From a checkpoint of a small transformer trained on Wikipedia.
Architecture: biases, attention and MLP in parallel.
MLP neurons of a small language model. Each row is named by its layer, matrix (down: output weights) and neuron, and shows model dimensions 400-527. Each number is 128 + 32 x the weight over its row's rms, rounded and kept within 0 to 255. Numbers have three digits each.
A block is one neuron, or neurons of one layer that tend to fire together. After each block is what it responds to, as a language model described it from the Wikipedia text at the highest values.

L2.down1605:159160082143137135139076131164149116140135129086115109074137076143137196100086079100156127146107160069159139102087159130112067120167125115065133158118153124160098173102132158097131125069153153115132172117163132131130184111158131109116125117164127100148115126179092207143146125121146139108134111059131102122117117135188147106124089095186188216133111112086143098134080152103158125137139
L2.down2285:151176121122115115153143143211094117112166209144097066119103125140102120102119086059131147114080061137203138055138170132123066126118140154159170141144126129113102106111167131098105115129134130123101147107141142092168184074165112079126116083127167122169126117190043151125175173130097117115156105085134106128127144144150152093125053104152129101117121090149123116123144079135179084159139
Ordinals and determiners

L4.down893:107123084115119107091090107158107088080095154100096114126110161161102158162121134153141132116161124126084111118103162143160176093131075142117108149164093103109126133129136161145097153125137122145166155165233152114124162113148176171144138129154098077106116164129095142135112124150115119101114150167185168132113170119082145123120170198135132128075120194132127117166148119144092108118156
L4.down1305:140173093087151059137126094147162067052133082155125099151163134109101174105083113172144107164084160106104109128126185175109107173094170148105111094124135131155171106061110145130117133147094101125096109114194129158185146083142073099092116159088162141139171112145167150099089111051145126170218156147142123184107147113134132111101083121128122140136148162166135145042125122134089180172117
L4.down1340:135068091149158059112099093195075116135111134165145059102158075112115126138171079120169088144141120107241155091098124155096159143092180086115117149199132104128094109149159164111116160103101134109136104176199106142139143083135131049142105151173160131159130167166191167144138144086113124109204110147175132143112093183171122110122072118103121173148138072126152120172124120098138139118144
L4.down1873:197143067126086058143123131109122113079080096109123101167152209173084161122150070212150120142146190131056111155140122159135110111121145145124151147132122144164114073083191114117079092130126172145094163122161157088104151185162108124187171098148095123142128097131163124140098101125137111190169082166163116117144092186149142102138137150072137117113147237150136129166102158160087140145193
Quantity numbers in prose

L4.down285:148131141159154063181156150143124132119149129136076162173118086111159142134148115152095121156137095112103106137169112131166146150197138130111129103127121118199132172102169140174192111111123098107104158129122112094111090135121153128163167092141115092079121131075130084097147184086152125141127175204094059133194190130153088113118107176109143133150118163135163100134143155026120132122155
L4.down345:162145096131110170129157127074128134114085115105113111151139110144127126097151197165140117101093140139162049111112110160100147102158137121145173126145095152114124105142108127130098159137125191137080179100097089171098142124158140132168120098118154146149149144117106121164098129103132088125160127130129130105084096112079152077102174088148142128116114129158040136168134135122100087150127
L4.down1250:088116113135130132112138106217084105121173163100147134077144151073131113123140052096138163145137151129106100116082142132158165135180140143165156066120127115152094110102122138122179121145103155125154123117136049123130111110136142108169144064110123172153134151112089159125174049140040133119094070097097125107175092147140162149118177171101131104148124110079144102143103157135131135152157
L4.down1978:122090137074166146156106136111061130122096107104120171154139117140085077167132124155174134168125096112136115078124111094085095138106152154158112150116123099084136107090140143038126140150152110123102114171142121126153139155111111167156145081141111084119117160076152131146118179158137157121158118177137092118142095148158164130132126159073128153104101106151157161101156104174152123125166
Connective phrase openers

L3.down24:114153091129165060127086079159170135151148123101124130157120161131082123077132094132160111111147151069128172086091147116085132166146227144100202084136120091147119092114179094169135102161067110148105103116155144155143123188092154115170106140148144139129141132091160189144089073076146064131174115090096143133153188169135158104120117145109138123057182096071183131154145102127070153106092
L3.down337:052071188168131146133139165118157113157153145179119061111146101174110146153087061096108100086094106172156131145176119108144135076153121170168102116108116127105120166151143160093185143106154139123157126129130167132144154062132107104095149069152123153121144120201122134131127117143143166125072094126102057081123116220117117093124128130146128142110124082097152138103092116127082132076139
L3.down605:113087060151123126064100121134123161137132133198119120105149134112176168113157105152160096170105103129188189096201124072124137176162113196198078149132187145161069135131155146099105136079133178150148171135149180093167109111143117104145147129133148163151054128166145154113132129106119147063091118160123099095093116089130138173102144113172115112142134086115144156134106102140102164174146
L3.down1021:141117088168124151064110167102116169114157151123095103163173116118140102150174138149148151124138153168086160125165094166134173158159134103137107118130102164121101102146147108131135160098154110114124118061105166102124176173174131179138203126180141143113121123104142161064154105078096200061058137130144105115124178147124184107123188111117146112123129106183116132122107155078137099105134
L3.down1190:063133136128170107110165137162170135181088111183148098137191137121112140088124057127126106074085071129082086068126143135103132066181165106095087091150097157081158106137215116124177147122088132065164112181149113085082125136092163101044089127100167137090110087197095081177168111070121075145100147131089153116115128154135160122147076133141197090126087120088082137147149094118126130105163
L3.down1613:164168138187111179096124106080153165096140135142138169134112103103126071092126173160096119134151133210099123150141121197106131167184146112116098130128125176169080105149170105138139055135091164122135119104146158113092135169098150150139141133163143122178130171120148170119153132141162145078085121127143079108172162100106197161131148179141122103142135180176152165058172149102138099093155
L3.down1651:155097167093136166131162125126141072179140137183144122070109093135118139125121155090120095085091104128134154181108128082067135078100036156123112187111135122138191149172055087090124144110166108135174071148152132112130140115112091200058084188146138152112112139198114129136119115118159149119208122197149094117111178126118120126115134144152121123113134134129110114111111125142144094101128
L3.down1764:124138052111131078139130114166140091138128216126098126139163187113076166139136114093167124139122179135058138131151089182123086125127095133119165081101065100120158130165103181129128110130107111139085152174171110069170174156171120103148094132141076153170172111106138146135137177077130141156179059106088154121098078117139117151087097143087078139110127169143141157133121134130109147096115
Digits in statistics

L2.down1837:113106153179093102076118074154132141113099154098138113127143110154132076152162130144146093156145140102160083154130145137135090133116166127171116148065153159146163104092156160093094113109078126081133166165084123145184106148039074163107152135109204146144146080193089072088174124104088145146127125099123136087117159140138130157135093191135145073123131114163121139160111101129110141114115
L2.down2193:152132092085095088060125154127126168076148121102123064107175123133161174127161062144117135140092137126120113114085083154122164138150156113215118166132108141106109112187104125082116157080088095132119146117130149137115131134112168136133168170075165140114182122186106125107121110098103124186169140097106166110114159151113152146155189085155144151094144150093133134134078123165115182222089
"as well as" connector

L3.down107:137100171108052081091116161146120137147063154112149102139180186111158119143137056108114134138061154116148133151139119097057151067138128094115110104109171140126129128110143155111105161080129062094108115154140118130067128061081122103145094183161136142173140167184153117122117109142155172134194090147143054173132099109110137133146025142118136185082126153110124165150101098133158152128090
L3.down132:170167123149113122183132093163143175128132187055131103069173109130108119135121164122111095169140086080170139150152087075142140152101073137136108155080122071112115158149062116124110144135138141087193131167121118143127124156086129123111160141115141145078123093109118160033123113151153100168135089173125140115152111135166131150131111152179090158152145154123102159115068129154164084153099
L3.down381:093148112137088174160131138119116115107100220153085157097137226110103115125082129138179140158107113097118164158092134090102114113117145101105164127138183135125147172152130143070086109136164179139131173142070113135172122122110167113198167114118097103103125101136136068115150107104143179121164150171092138161155105153134148170137115167132152152130114160133092127112132149112113164108124
L3.down443:081144230116097137039115134157088100082147121149160138170083156163134138122139182125184179090140127057086105126148116095111129085087161097149123143101175143113133113147170102169108102130107147150129081146150121139090099161115090117111128116109092077116159171143078179165121094105195091110115093088126167150164061120119152133129118127129127145153081130149139131117131109129158135157144
L3.down970:054108139150076112153109100108118104139151202119094125141120215136112138095125166097127109085121090092099146102137157131124171086134174105120097160139163141111128097152108111133103120135119126137069139129137168145136087189137072093180084096179183095091102119133154060154132137103151110123190078189111117141141081122109123170183116185136136143094095095147129113154068104122132096114073
L3.down1117:082172111100171124142099101153115200071123174121146168170115127133037124192124151123120147148085139117103170114110139084132141170099114110141131135124089122036138111106061122147139094083128154089144144129128143180149117197078153156083123139093138165146130141125106131154103116137044131124096112159167148064154159094140131161110139130135170160119155198056132132134140143057114117139126
L3.down1478:092151146114162095199110139116149100151089119082137082126144107155158167133139101160120166085076164153110168137144150115093125089102160145140099106100108137171128093116136153141162149189105126157091164101206116164106086188154108154128122125123135144095113145154095104171115113086043094117101100087147135129091049132176142074106120154022117099044070164126164193125111170128164081039159
L3.down2001:133141150147113133120114199104127118131160147114126121112136154105100074112086044158088139135170115199107115079123097135172166114173137130180104106089122133095127114101154137127073122154118144129080119238174097171106152133078129077104131131187125132170046124096141132144102092104116110119090080158097056076126114157149071171117136126086129082090153136064155145117111143094131105129130
"as well" completion

L3.down120:215129135158143135134135098121111119098128097044130125140184102142110123116145145152132113162146113161127118108131139173166068155102135134141150118117129086130127147105123120127119122114196055129189161150098158173137168142108145143105118182093132167094116152048094084132057106108172116154160135081131112162144105159171116111138141088118168084198132136171158121075078097183128133123090
L3.down531:089128118078127068175102131139091152160143163145153114132146072104171155129059112143107142165134113127103130120134155164132072186141150100138135209140126123104091135136150134136100191120137163097119132151159126121157098079148128045110171113166133126161123122149115118130097104079122098136119070061174138123106209133160134110150140148105141148139142096117145133135137066114127150167130
L3.down632:099156125105132101079165137153223110094082142113151073125134156165176101198174128177159085166157110146178110148138056177148089139117147151119062121114133131191175111125167195204084148122091080145134108179153147096130136146139097109099133124140107164114102112134131115146122114128136121146151132083123104093132096109090142141117118164095123149136147098187092121162113136145161170128132
L3.down753:118130164142148070118197145121118112143146163092105147167099114175205080138156130178125132183201103162157109144070140105170124089128145157095155126149176114181106085176125137108078124147099076166148132221107132093141120137125157155155122077154170097077149120140128134176165189128099114162118126124100120116128216149147114138159132128149161057134133150144125143141110116161061136163077
L3.down783:114131120107134074125101146139184140118135046109153177127118142109136109180166102115155132182165118144133151124180155071166183138101073147135130093189149174139188156121062134096114150122156091108111122159073114119091097100070157068106133155133173132101128138109162168092122109125139072155126134204153149171125152127131098137136118113148135135131126136133167151098123149147178107099125
L3.down1196:179164137144152116110152140114164146146123136110164126144139147141163148112131147112161064161136162116118201182116106130099117192190164191110114141145139118103121135128171105074028075151140123170156136154142097136149108173133148136111138125119106110086111122123124078127135087115058100121097165109107120138180206084105220079074149143162134164127149111132108147149098176162087125134101
L3.down1912:186139170093153144150124129052142110168099109045116157127145075194090130117119099158153156130125167060146087174159086172166080155093108092152131098140179121136190135111087137108134136157096081139156050126125119141136090154145075100144167157069111106124100038070177094106120147116171148096193148123144100100170126125098132160133121093148096081147130139082090112181100152175115080129111
L3.down1932:140159119189095128151099168169160060119133131057176105083103056082085100130178115104132135172222126130154161143108154176106089122132125129095166117177109083149185105112120143129096106130143074116199143159153099134067107170101158166089110169139118159108097103165105124149115105088150129143175078159081058084104133115126078136136141159072101090132104185136103142144148114194175122112124
Pre-verbal slot filler

L2.down470:073177148092134160152097123158112146188124115155123118142112075070139168068110174122156060125025099124170206133171115102119171130133135085164149131181122135120169103155098080160128120122032135123126154127131098129087137154065123126095078152174086164097203117120072102105147060094115176116166061143063120081072067132143139116098157147121128115119140137098063110093155118081132116167126
L2.down1106:081099199141082080150115184146145114122088144095167160111096138153097150065133161184097086075160082073092164153119119115112089149132142134168129104094152168096114138148111110158162135158078102110069130073128158148109149167112142138098108101107138146117176090139117115165138193131110111097107093143137114164162098101155167159149137122110148129131184185095191120118156130082109146106118
Final digit of table numbers

L4.down523:117124179147125075135116102076091120143112134099102176138147000120131155176120101172145123150155130084122123155138139132122113190148139131113108077150129127124151126146118127108084132103183144045126204139129124132177127131107086109076156118146066137123149112136135084077155147054141128122104137112114107134170210186136152135140138078144147096142125193098137099089136163139102108150117
L4.down985:107145078096103150126155155140155148125102114122144133109148081113135176077164120174150183113115109111098090113153199131083164150122138094113070100125123153094089139150070178130119082084103177078105186122091156110079155112155133095110189122173165139112166131197115117164108087114150151084139163141120147132107136120130121148142116129159134114114128097062068125103137116165161155142117
L4.down1701:111095110088138142088168100122175140099093111198135163097150062125184150099075099132093158133127093133110153144147166095121132121122096116105120149112101143102128185213090116100172151112143150077123148152149123082137148097118164097059143112196112160121168128135135122117121096132134150158089102135100115107124131137140120139144141125193145136126109102106105119127156071127085169150201
L4.down1869:188147089094176139100170162136078139082124071118126172093095102118147165127147171126101084152159083191151126159126105151094110128167138133132157185230156168121113129180069139158123114103141093070171151148090121119137126119123156117137107167085089164134118061200163090150130121132115152108145147091076150102158113088168137093155160168159099115167089079122092147127163059113176082154089
Main verbs after subjects

L4.down414:109122116084147098119142119182167100142152152192141166052127105116204139170170118089151132154166148098153101078108069098133152112134130067130133105122104100119132106095110137128119174139105103159090100152154096066142131114133124116131162120151100132150118092107162153197143105131146065123135181095142152121106102096134081144167125131106103148150139123159112091122091159207059157147096
L4.down683:101099119147140182140108186232107042146162172175130136106132104082171084133109082113124122063153109040100119111157146104182164122110145107154133154067131131102123157112116116130054060147144117131110133078121125162109156144163129158149099160158129110180157178109126126199177107141142127167156100117079117106100131089073094147197152145154144124145140187110133085155104124122115152111167
L4.down1296:100145060159082114129116167109095129153115127083144157149114088116197113105133096095141185097121166155101141193107143115071077134108123144158106130119195137119087137154154111103164072123144175111129127115122104161129141144152130114129120108123079111108128150098124084103163153112179129138189123152128105119125114181124109141115181134114136186177151165122103167143103165089168116076088
L4.down1400:117187075052124127086112132100154124125119145136160097132123124176207133173143129093121087103233090179185137133119070066126140120126126125144140148135095041138099139125148107138106093159136196139101166145108209053129153136169108119131133121111166121084056111140168116169204100148055148134136176095149135163156134138113085120152116204080118184140143039151108114148094146106158114171120
After a person's name

L2.down2234:071161159121077107142144125065075129112156073099157163123143135173123093089124120119145090161162086133060095092173099110169204158132132118104182139166167159150091137109110095118144046155183158077108127114112152099117133129161079097139095149139106111080129095165128119091115097089081085144120105099145135140122142208179120092154121056091107147134119193110116109132124125154114112160159
L2.down2293:107153112140140133134181103117123165115155109147122130114127132104151050094100146089111127148131085147117152140135102115114122082121160121105137165058114204129128135063137134097090107134121187139110126042153152108090164118132133166121123099117105132162149087142110109124106125131146198189136169126141118121173114172090129169142083129152114121124101149112152192063144099092140136145111
Past participle endings

L3.down61:132179161151180130148087112104164110130119135143165101117129076109134132190141158099140124087191128142165122151100102092134124090128175115112162128169137121127120030087096156098076109151092120141126133162160068162168119182145142061119168048119133173205079102054133058130093120130085124110160124093147109133132176151107134133144101159108140180140144139153132090176139144079133122088050
L3.down348:114139099164189114146102178135118130130143127120072136163090157089119117164136148117099102159213121180157106068146083154154100123106159171137124160144140106146118086106183122156151136173179101142176079130085159178118122136124148091124131104130174108146096104151133129114125157118099119090065112142171093097115110094142151126127167103109164127124098098174143150184100158070139067124100
L3.down397:116114189161053103151121153188097103126152098158108118093081175129124162158121162106141132076164138206056118154096152158119155119120131128058157159128120119085075122108141106132151122128110182179127184121156098095121113149124201125199124096108123120136116111108121176137125144178137141141159194134132131083152076107161161105126102119074151111110091183082126104076115138101146152151095
L3.down925:207117132099142084097130160158160163083145108068138085162165149189143134130159162163109143136155145193103140164111067155166148074093141181134143142168088079120101117121097118090159091192152160173086115120141124119092064144072133130155121144085143092110083156137143120155144107155115101136079136133122134188178184013140105131130139204065162148109127119148121121131154158113166139125140
L3.down1184:178147153165097099168132161149076142108095130100116093153153114127136141113137203147142098114231174186136106155101106176159094109079122163164159162203144155165116094126080053126104061116161093130159157143121129144065187131110114142185130109099151081161088128123112102157160120137108108088114189137112152144169112106110118078128112120034108099206115143153066129141127156120151151089116
L3.down1610:073131137082131091134188076114173172163110114194122116154132041080154107127131103166144058158138070168168117214154122120131121117134117147068155086091089114136109127156181144202123160103122170099180139197107115103190121151133123138102125085177083143137137109157154027195098111122126104162135159166055160173189100143085131126104082093144105114156120136115129125097113096128127194104135
L3.down1803:133120132165093040159097162142106116113097099106099150084088130125144118167133096099129169148121127118129115115119111106178088102103136123114159125092144148097089057098132133124125081136136153142103087191105141150106141075093126185183123097140126144151153187151110095119187114154126118136171104110172135114178069135111113142170098130093141150174154119093091111146134192096074100133158
L3.down1998:094110142149141155146111137114127172157109094159113124114132165195131117130127095114121035066153115124169104144103157075134096135143170165131085133105096131099129106093154072133087126186084164165202112168151099134131127111124148161108170124153133138125169154150093104085096169121154167123173175188125168128075163127098167101123148121082181129097068143080134116090121116161177079125039
Verb-ending completions